Weights of a small GPT-style language model, trained from scratch on English Wikipedia.
Size: 11 layers, width 256, 4 heads of 64, MLP 704 SwiGLU, vocabulary 8192.
MLP neurons of a small language model. Each row is named by its layer, matrix (gate and up: input weights) and neuron, and shows model dimensions 128-255. Each number is 128 + 24 x the weight over its row's rms, rounded and kept within 0 to 255. Numbers have three digits each. A neuron's up and down rows have the sign that makes its largest values positive.
A block is one neuron, or neurons of one layer that tend to fire together. After each block is what it responds to, as a language model described it from the Wikipedia text at the highest values.

L8.gate462:135125138159170156114135177126135136106125133060115139109149112151135164113128093138136117114132159096133128135141137109163108091144065142137128111124094121160145126135144142096116190137125147136149127076144129109115124125125106110136098114092114106137121118136120118128121207130076148188093173129137161138148121111148092146118098139135124099079149154157121100135159142173087130114127
L8.up462:104142127120166169188132141130131089090176094128119134118120125139164149123090097146079113135133144125156141151163124095130127158136145130190092075095072151131134135151148114130127099135118170132100142137102160155106097140153091121170135133094102130141101126132086134107110101100143108177138144125143143099129100129118091122118132146090113135115157176162156088098133109161125098109151
Responds to: Abstract noun endings

L8.gate342:098111125105141115113142084172146164157138100125123144118141103109087096177140168156110112128141148158090114168147133138112120089106118148124182109140150144162142133083179128143125138118135154123161075118145110074166125142168111132151134126131123104087110098145130117103161152136098127147145141168142134158158119142144139153130145116090160142095159161096131142147128149119116135148124
L8.up342:110085087117135129186092106119128126157125078084162180197104136152104131157119091113112174139144098129100153150145138149132090107125122109156122116128113137118120123105123082138095163139097151153121100114136117108134142146153138151145125169137116104108128128181111172128151132105136132086187139132166153082130134099124109131122102122128131109157125152137101113107106139105187159147095
Responds to: Line-final markup tokens

L3.gate93:192113152121104101166100101111157119125167134119131114133111139125096147135111146115137128123134150082166152073172109103151108145111102096119121123116106132092063157132117152130091176103130148116107134124155120118164126184149089088107086096131084153100128077151135164132159130096145145122129140129107086167170105134160112124119125138120145114103126136115107131139137142159153124133139
L3.up93:131119132136135141103114163129135136108154140149117144144133156102120156137125212132128152156097146095198148147188117127129121151177157115067163128127132141143113176123137107076105104106077116106091161128115154121130128128141164094140108144104113146134138169152116136130126111130129152094123153127135116099154088140166118114178114112079112174138179103122130143135132108131139106117089
L3.gate361:179132122130138111140138162157100148105182110144141100148135143154137122115066121096100123127131093129082155101103134138092106151145100160155112134138116098109115144103155123217139142143141145082140148127118117121125130141134154101119098106128130137125132112122103124109131145174102119112110149179133137150138148167174142117159098140123119162113120123153126113112121103153170151120159
L3.up361:094131157135127150149096112148130132127139099104161147134159139124127136074132208139139108139116161146127175142136081138137112151129175140101122096103119121149090180081126101140172159091112114151052150092142147097119160125142126124166125113164124171160136120151149099126119117127126122107096137127092144118124115131119110160170159158121103161127140162130129143128114118129132123138113
L3.gate600:137084132132148144160158132110120098111139102124157130160138169105131170124122128102107145159124139095116106168112097130179132143101113107116124167072096144135122127160108153113135153093146132137142128121124153130098136078120086137116141136100087110118108121135099154169128145151088120134092152204106114124186135116143105145140129118115135103135184135134084088162124096115159132181110
L3.up600:130112130132153156133121144109110152109175103100136148177131155101144086110135141122101090166127142084121146113154100122140089124120045104122114124120104144132171151129120138135059135124182109111121147113096149116133144094168113158151108157163123111112107159120105093113150129137129104136134157155158111107118113097158113172129147144119156100096139120117154103142122117106092127135103
L3.gate601:167132148145119139133132157153161091122179096142132129160166106097117101109165121124136133117120156110127180155161094108147126113103133149117100139145108124113123137170175139163124131107137076089104104098145140143099111158117120137152119111108106087091128127155127113111133114153093121114124163161140112114191159136145146112130104117077104157115174084143155103135128136108153124126089
L3.up601:119142084168116142112124164151147110136147122078169102140155127121126053151156180132135147134116128103137148114164126133100140128116103128117137116089154118117144123095109151159147140115172104111088147152120140147089163108151142086107148116115161154155096139142144143147132097136130101104110160144115190122162128073111084124098078120084149135109156127135125134157102083105142132119135
Responds to: Biography life-stage words

L3.gate23:123138141147111152106122088156167125063121152164136110122148144128141146100122163116130116138164141120118136138098126102161122132124111139112100139147153115073131166129118140166151095132122140164135137131153133109144112128143121125118144137174102097161105112127164138103100140129129123105115105094098136131123122126129100149124102144096112124129115106123128163143138115146136144119161
L3.up23:126110149088138108112145118107105105112140086105140146094128097114149156145140078147122145113134135125121111135143163090139128112155130157123108121112153128113145105130133139150122157169119135174094153132127154122154085104125126136144115153078145164128161147139112128153165136151162148153118101116117146135127116140140095131147122104120114155096146104097095151091136104116104117172154
L3.gate185:105137135098127157120110130131104139113142126152185129133126143120152097077118138123094138139133154142062144099121165132111138119129116135126159137107089122141107171169123144155135122165115129137105149135165109137171140145128110139141133132126083137133130147155158133118116140117112134143124123104145137146126107168110118074163148110135133109143122091099124107117100077122085113123136
L3.up185:165128172143104125152141181120105130119112116112138116118086122127121092179135158157156137088119091151121183107117130139093124127124132165111111120140107132116105097145118143166075176137155114155127081127137117111124133144135143129135139132153142168134130124118110109154178131112143158141125143157135095155150163202110088142192124106104168130132102168094164097142139096133163111106161
L3.gate261:163178137100117116117164073143158130152112085121123125101119103092102103131099139081089101117150133126153141109128146105138129123122104126108157150147135134118136127141123148134093123109071134133142142137172105117067136157095137129132137090113126147108154086165120132152115157164109149154146177125139172102130088125157129132111153083126135123084135164108176151152130096108085123129140
L3.up261:124128154124141124137161075138206127112114119107120137094139134114150097138151110104128126163138104092167170116086155145153105085161107127149130091126096118094129092149116151114142148117098146158133103142120155160140143129088157128084154102111098133103127132116170147119097089141122117136100144118147150142122129117177124140136138123071125138113166091118150135129176097119112116116076
L3.gate405:125171142121118121138104097141138108127122135139116111155124136109103096143120107143147118107168126124123123148127123095149135145117135117098151102140156107137175136129130134131096137158112134135142116138127109099108146164128139115129146140115128121139122115100115138107117166122132134109129156122117123122118088117065126169117070117155134201158122117110137120157106118165122110128103
L3.up405:058157122134124135113162062143122131132105107122140153103119118122136126190137104125104129150169145135119162102105087091177140139119094140157118099105098122102109090178123124172134109103140167095113133097130093115135139138124121179136117101092118100107125132106162122084115100133151111104112153104139103128104120055173127117175146148092099121106149145128097108136147138131117139113144
Responds to: Partitive "of" after quantifiers

L8.gate114:156100142079133141125078103148097117101177106113097092141131089125128146117080151110104080120143131160107152146090158099129154133161107114139143144131151145152098161193100134141119167151127133120134137121164126153087090198108124141109128158108147123116147148125131090121128113075104176136125137127148116125142117158167107127111146086159110136075093099134152172097108131128129111131185
L8.up114:137125114084086137139124134151156103122115152143117156140132101186153143140144172082136136151117119115139133160113133081101142136138107084094125144133144168114158146132129115112071134181126122042123129134137103119097067147145106088118155150100100123130142139123107128141118167134092142123125173096167150114120156149143079127086140095120136168134143119115098114163119133115154126164178
Responds to: Before a coming name

L3.gate95:128145175127122146164119134133112179166137123143142165140151166155158165174135119107138104113121137115140142097105127101080114125104102122157084126069106106137166149125136139160114133157156133073143172163119115120107095138131155111076122140137120122108113140114126130145151112164123096126108089114143100118136178150148112124120133093150106138124134160163117125103145139111119141168126
L3.up95:140121165119116148189167158128110173149115087162077100094173150126151144155148133096103174145146160110178123121119112170039115114109117130148148142113099138144063080173123128127133145137104086147175096111160142127097101125132120123141136121122107108101159122152096164138142106154141132152123111128184142105135167132142116130117139114131110139113108193130102153080141118089158166153106
L3.gate161:123162142119107103132149134177138143106139108141140140114166179106126135119117189139128100129122132087129129137143124141151138116072135148096117101137088140114123129097098096142130133118128173161122158151097136145106170135140151076105079144138155140129122113122151127152176099137108118108136122141139104125166112106147108136071139141157091133118129183115111151146087138105185152140156
L3.up161:145128108084127140106163124135142114117146100120133153138156153163126122132106129155119140114088118134164109175147129129118182152120131126124141113098116125152151108133126188085123119152136172158100125134112095137117135130109151119093123125117148135128158127131151146123099133147077136135113146088151122060127154104140120106137117152110130103139065102122123133141113111094136131119129
L3.gate291:161144133103099156096139106079105151115155153176185117125188176097150167140161141125096112110135151126141146185147159156111154120136117126157175103123077079113101110142148094087174139126142138160083132147115136138136110134137128133154113133137126144137154118108136105142153113129153116160114100090138138130166146103104144157120147139091128109138109150135130100096142147096107150152132
L3.up291:123139130157092145122103140159089173162105082161130100090126133148136144168155175133084140131120117138131100097145103149115117124066119095138160114115116155183092108134121102169139149153122134094159105148139107127108138140130101170107120133157199127130128075122160135119140112140163136096112099122109109129131108127162126127142135097149082094124088158097128073125138120085173109111126
L3.gate647:175145161132121116090155163105144110109125136097099149113146115113094146133102163108150199151116127121127115154134111110138193114133126127124114103124071082125146108149101127098116125131146102150114111144159150158140102105119099135103132104136164123145165083147145102113143131106149104128159141077130146160140143137093145129134144140143160189141131109123133125157110132118132111120185
L3.up647:139162116091166113091117153112130159101119117109139103149129124138108125108145153139089125135100155071145114118121101088140124157140122109136123105163142094156143139141093157087148106119156111117133145137118160151122126148093121110120136120147190111123094100128137127100150136098128078120102148100104109104097129100116157109129118129144082183146157146115136130138148117107126137093152
Responds to: Structured-data field separators

L8.gate43:116151147128092119150117143117128095130129101149102113136111073102140101140114073138131140115129148156134110136130116100127144110159135130137144118158111155065147120125119094142099191120110121111096135116133169142128131137112123126166135108082121143140153128113164139108088159094094101130108103131148162142130136143137123149153130106166118139106199137112142093133110111139124116105134
L8.up43:136141132131102109165129123125150121114151140168169143104087067135111117115133073132126145132129139124101160141159130123135126153101153152112111107157153117133135145111132051117135112110134126105111138115110097140113135107138126123163127132105104138168130147143141090121147146109119159112098140146096132146119141133147132153129160138143160150117126121118131153095104141136178106146117
Responds to: Upcoming date or era

L6.gate153:116118146091129133109120107132165106153176117101131134106139129128149120120103132119115135103138111150142136136100087140142132127112113109136088115139138155135130109176099160136129159141132158102116139160157107130140101113133123141145146125105163132134086145146137105154106152143125148117156127147111150144139093137104053141103117121107145116148159140128129150120093106092151192146135
L6.up153:134125086080159108115113135142143158122160169094127128136130124128149132075113130116096124120111127123138136127126121193107111128104129103134129147121131135115154117112086081130143141129101173176143160101107136139136126106107112108157149126102140147116110143120158093148121058156164146111118165142133115138116104111180129125148142138143109166124163125120104143141159138105119111171134
L6.gate308:135148152163106086088142120139111129128145114156106102129144090154136170103129146152175109121107144079076117134136178121135115149142162123130105112148097154120137123123131091163119134118136163180059150093120109119119153145123106117161131131119093128109119123135146157147082142114093108149080137123130153145146143159136112086069125123122114096093138179169159122166117141116106109145107
L6.up308:145176168105128135171099192122141117104120130130144131135115173135089156148113061115177112116090129107166149136129122094176168148154119142111141139112148126104144123114136167120174176108120126155121152110106139112136098109142111112146135137102138111115114092138099098142123155149118145153134142145122113133122143133168114117103148126155136136139100112118133092132157153092100171116121
L6.gate420:147112141081134163103148170180187130141130085154109122180110104132121100130108138150108123131130163136155136139103143178112121122123122139135092126122125106149114124122079137119108118124178134114124142174120130157095131120116120133129127161128093112118181085101118162116133127155112142107102139090106132107123092128133106149090149149154146125126166104158139149164125144142122152125113
L6.up420:116120132135137118120135113139131163127115115131152132142139148139156166122126135147132101114109124107119128146113110142128094123169120138151109126141149114115154160124136161165151103120138175137161155142121089138157114133141151127111112115128141109173140170128144129152093107115093155153131113191133121085133127136118065134172075138105134151121112138135123090135096126123124109127164
L6.gate502:154128119091111155138144153122132126131078127164140147118084096145120131124064150123129154105147147139124095115122181108101113127094139164092108123110106118155133154156124135124134160174081119157151146112119124121138115148148134129135113116066096109139140150121099109101078135106096187138113122100088098160157154114155112131130095148100128130124121158128159131097074107149118125088129
L6.up502:123147104117175118137128146114198126109107120175144115132089109103151142119128175142127115147127152106123136113132171113169137176135140133094120105141076155144110150124120121146120152128122153114120115123164098150130181110095129155111103076133118101142129106123093129108099155109069162140159143161110133120069117155115139111130102140102144115149160131133086163091115103149130150140153
Responds to: Noun-completing word pieces

L8.gate420:103126090118119090164127161132126119137132133137110104102063093115157134126121105105152099130126115138131128134122134140150199119114130108119120120129127150124168118137180145132105131122126156105074124137164134083190113129156135121147105144160132127141149094136166109122131128124157107112117114110101164141147127083139157139090073110121151149112135095144106155137117119123123126123134
L8.up420:138141139092125101115122127145124162102134184165086149184116089137128147137142124079148071124111121149117118127131138110171109149130134076115127139157156120116078138097102163160141122117125114135131104152142108152071123138092167080136133096140152084134110118137097131081109129194113130174104142109147126137103100149118142143151156156115133097153121134098120140100089121139110136137103
Responds to: Coordinating conjunction "and"

L6.gate101:147127100147123160120133155154089127165138110129125126133129121137122157157134113142117134148102087142118156144102148102116124102136100108115155094087123098133109160150146094115154154132157141074107125122096112097121121090143111111071152158141121128118154121164110112135110148119175150136147145103113113096156118146150132096109167133082122140160104129125123150142107076152161153147143
L6.up101:111144127138110163092154122132096121125098123134120128111139134138109150198141140138127126143096110126122128156170137112143161127152108109133105107093115152107120132138127136078130137107136135096102125121077132105120122118158119088094105121150119127122124125145117159162130177105092157134111131095140118070158165090154090117101161157073127156119119117110131140089177135130171153082101
L6.gate416:167158120120084124138117121156133144087156124117156102106121137113131171115123109150100126139103166129109107128147134113149107108165125099114102167112156131131125137145119096155113120141175160136133116136101137127139151149153109110152056136146112116161110084104109126127136118122131167092118191133118136163162118128125113144104097160166127180130121174127132123094143109073107087099114
L6.up416:129145105104090068129128129164150112116176155156157101127080129108124167174123140175150120112104144118160106143096137122112173146127111123138105143128111136115118139112089140164086141089131114130063117134093124130131120150140129133112106144159077062148104076087146167121118142142131132084142157103125138159135162160144134139127169113118138066149148129160120157104169161107097148092106
L6.gate445:100087145140131078136106104106139097105166145132202107182140125131124116143132128134114131094212129113131149123143111127074139120128130107163092148101122141109165169123129107157114136127134153161113157159155122137157122127124118168114099105142132118120147130113134101110135138138137134109146101137120130162145126114125113064121122143087109168133153143117132112129106150158145162130133
L6.up445:124128151105151097158113114136142155147131136136095147141159167077099137111116108123142112092097113108096114131136115165089053107119146072153153135156154143121123113154151136124089124093108126158098117122177175104185137153186137142097126117132085107141137119149180133129133090121112122134132147126108111116122147133163156158135131098090099127117098103152137106134136121119147127152099
L6.gate614:119104119162117101097114166083151149163122133127095140167104135113110138136148124151097151084095122170131120132170165100163127075137128119157113171110165151134100177129098106134128120122145102131108126138140172133141102156117093129137115134113150097133119139138103126137118174129137120136160104127075094109157092091150121139126158109080181105171187098140093087123143131113106131088128
L6.up614:102101150190092063142137141136124117164162083140153137123142122087147164142118129098172131108109098160121166133129102117096097117131131136105126118114138148134105137148149135114132093070108093124159142132105117162189139114132111167117107151106127131121120083102116132125142150135129152074171095115097135146130154125156126162132146112131123150085126127146164111127147082086134145129125
Responds to: Table cell separators

L6.gate76:141174133112088112056147126144177111136075122161111117119112110136112138134152138144139148122122158117130137158129166115152125101117103113111113185139105102107109129088110162131117169137144138115093119155124081118121087154118116082157121124115136127143068117152165111162117124145138167157127097158122178155139114086150131143123103123101183107144130139142098112132111125180115122095120
L6.up76:120133123143120142072136125109156107102118155135110129165126141164126101164113170121104119158167172117157148137155143120179109138178154096111149134092105165107187141076112157116104138154126118126133138108096107142101140152159107116150120117164105136176098124132124138131102163132136077143080077106135125154117126121114103115138108123161135090109087169155131150134126143125131130120144
L6.gate277:172128137142104095138123091119157163132097157103120150133119163129058124108126146112149129125119112110163137102133101137101099123104150135146137167077078141118097097123131145128093088141138099113159109120154108128130075128115116116105137106176140128100143102144129101140096117144132100141124123106137135132168132139117102175154154120130112136164139109154138149127154154175121176098105
L6.up277:119140134128124110112121143117141100074122107101136121136132157117116146145091139114093164081142090099069138132154176110172146127116142185136128087141123127138159126139100119131110128168162122139133138132137129154147109124158128084135083182147111133141142154137134122135099123173146164180115101137113099121124155154134096123152138132100155122129144110156143125139162100141121144151139
L6.gate488:135100124119103161146167104143159101102072115129102133133148146127096158092132121155152133092110131091136132077136086122107144153097164127112163138147124115166133102104140114126148153142120125123104127118120157107130161100137096141117123097143136112085133149144068120087080164136137180162137155165131115077151133080144129134130129150096104145070115125148147181067126158196137136098155
L6.up488:144146134164125135095167154144146122124119097137157142125124120112099113144115101106100162063137109132091114115123169094123119088136139095069153126088127066115132152132158119133133151148111127126079132160116149120154110083168122119116090120121141122142168109108137166142121117152134124153076088123098118163124139149117137163115170118082147118137121137126156162149108148156142145117112
L6.gate586:129132129131141144145128086069123117181111146136118104150105114150142149121139115129135114109117144120076111135106155120115117130165133106157144147126132105112148103135159160120174134122104145132148146098157113123138132137175141111142120074134142124131131155130111118101113153171112158155119159178128141131144157112125143109137152136083134143109166114104112126126129112159101156096137
L6.up586:155150148189101128119108120141135117134116111107127115136161120128095096173112124118110152105114105090177152115129125126127137094132178171103132150127098079103135124124148165132098117182124154101113135114131129142164094152085129135141118119122114121135116165141137142114134141141122131172110113113095093158116132079131107114105140142112174118157165120099130114159151090131119163116152
Responds to: Coordinating and after conjunct

L3.gate53:107137160171135108121068124141123082146110170074140174135083121107101143096128113133135130185121114138146115116177153144118124152136126082136129127118131121145134165161134124082125120146094123151089106132158155104126149151115108144131129112154095076134114134134095162104127132162125098145120132068109093164146123110148146120133120158119099145121130143141098123058106132154127117167106
L3.up53:098122139152139146095123066102112116108117075136159068090112149150152150142120145107071124081141138126110129111115173148149131165118138107128144109116154094151105061124111149144117138120122100133111129115125127123113102110147119127127097129097136152125086160191142139114103155147132122169104135161113122126150131123139129124140105143156120130162144138109148150130128143149087121129121
L3.gate136:141144117156089098128116094134135136159125115139096135132129144156148118084194102065116102103129148135132114136096090129099137110153126117085101122139119112117145099099108109165109105133133123139161131118140108169121137142103136119137153131142128163116141108089158148101133090138145097119133120157138118109173152112109127116129140150124121151160090115124113121119176100123126153178138
L3.up136:132140113123159103101145105095121115120158152190138100136090106143139089073123115082143158124094135139116120118120133140124133156094149149111100092118126118130110100132134162167128121132120127097075138114111119113093086092134145123144090106152133077138111130116151090130106142134101134130165140122146128107101139118126106157116074114201137136120106148071124148145197107166139122107171
L3.gate447:139133145110117105118130105092183073130139121114148109157134171103138150114105131150107097147103150133140125139136134104125104126138147133139128131137157110086141099139140129097148102095138111111104114097155137128145119092151121131143149130152163138164141088144120102095091144075130157145123127131091130124084111139127146172123129159111089116161119122124068123143136108150104132128120
L3.up447:129106121165140156125144135121127113105114118139113126154130112165144154144098082127110094173142141114108121158166134122133090135129127120136143142120150132098198130141099127142116083108126112139136155145118137139128105143155111161116122151125141123150119187142145099123101128120130128123132120131104089127136162074125136146140105100131112120153112145131109143160156144135136138123162
L3.gate557:104168134116134158156113141112158145120106142118122115170122113121098118157102103117117089150141147080119151147118124092036125118175124178093137127088114104128134134108139152111078082100167089126155135125145141137142090111156107166189102152128109103121182136122111142122129108139120111159143127114107150138149119122138149160154124122151093143110168104151156122111136130152148192160164
L3.up557:146114149144121151134133113138125062100169172103114157121147129147126121147113141134144138101125079143086129108170153101149146148119153125085127149116126164103152127140157155125137108151156158125121114157095135116189138111092134120100173100150124122157130152137154103097101176110121146131059141122144158127122102112106105110132131126088110084143062139114119097129117109147103117102130
Responds to: List-final "and"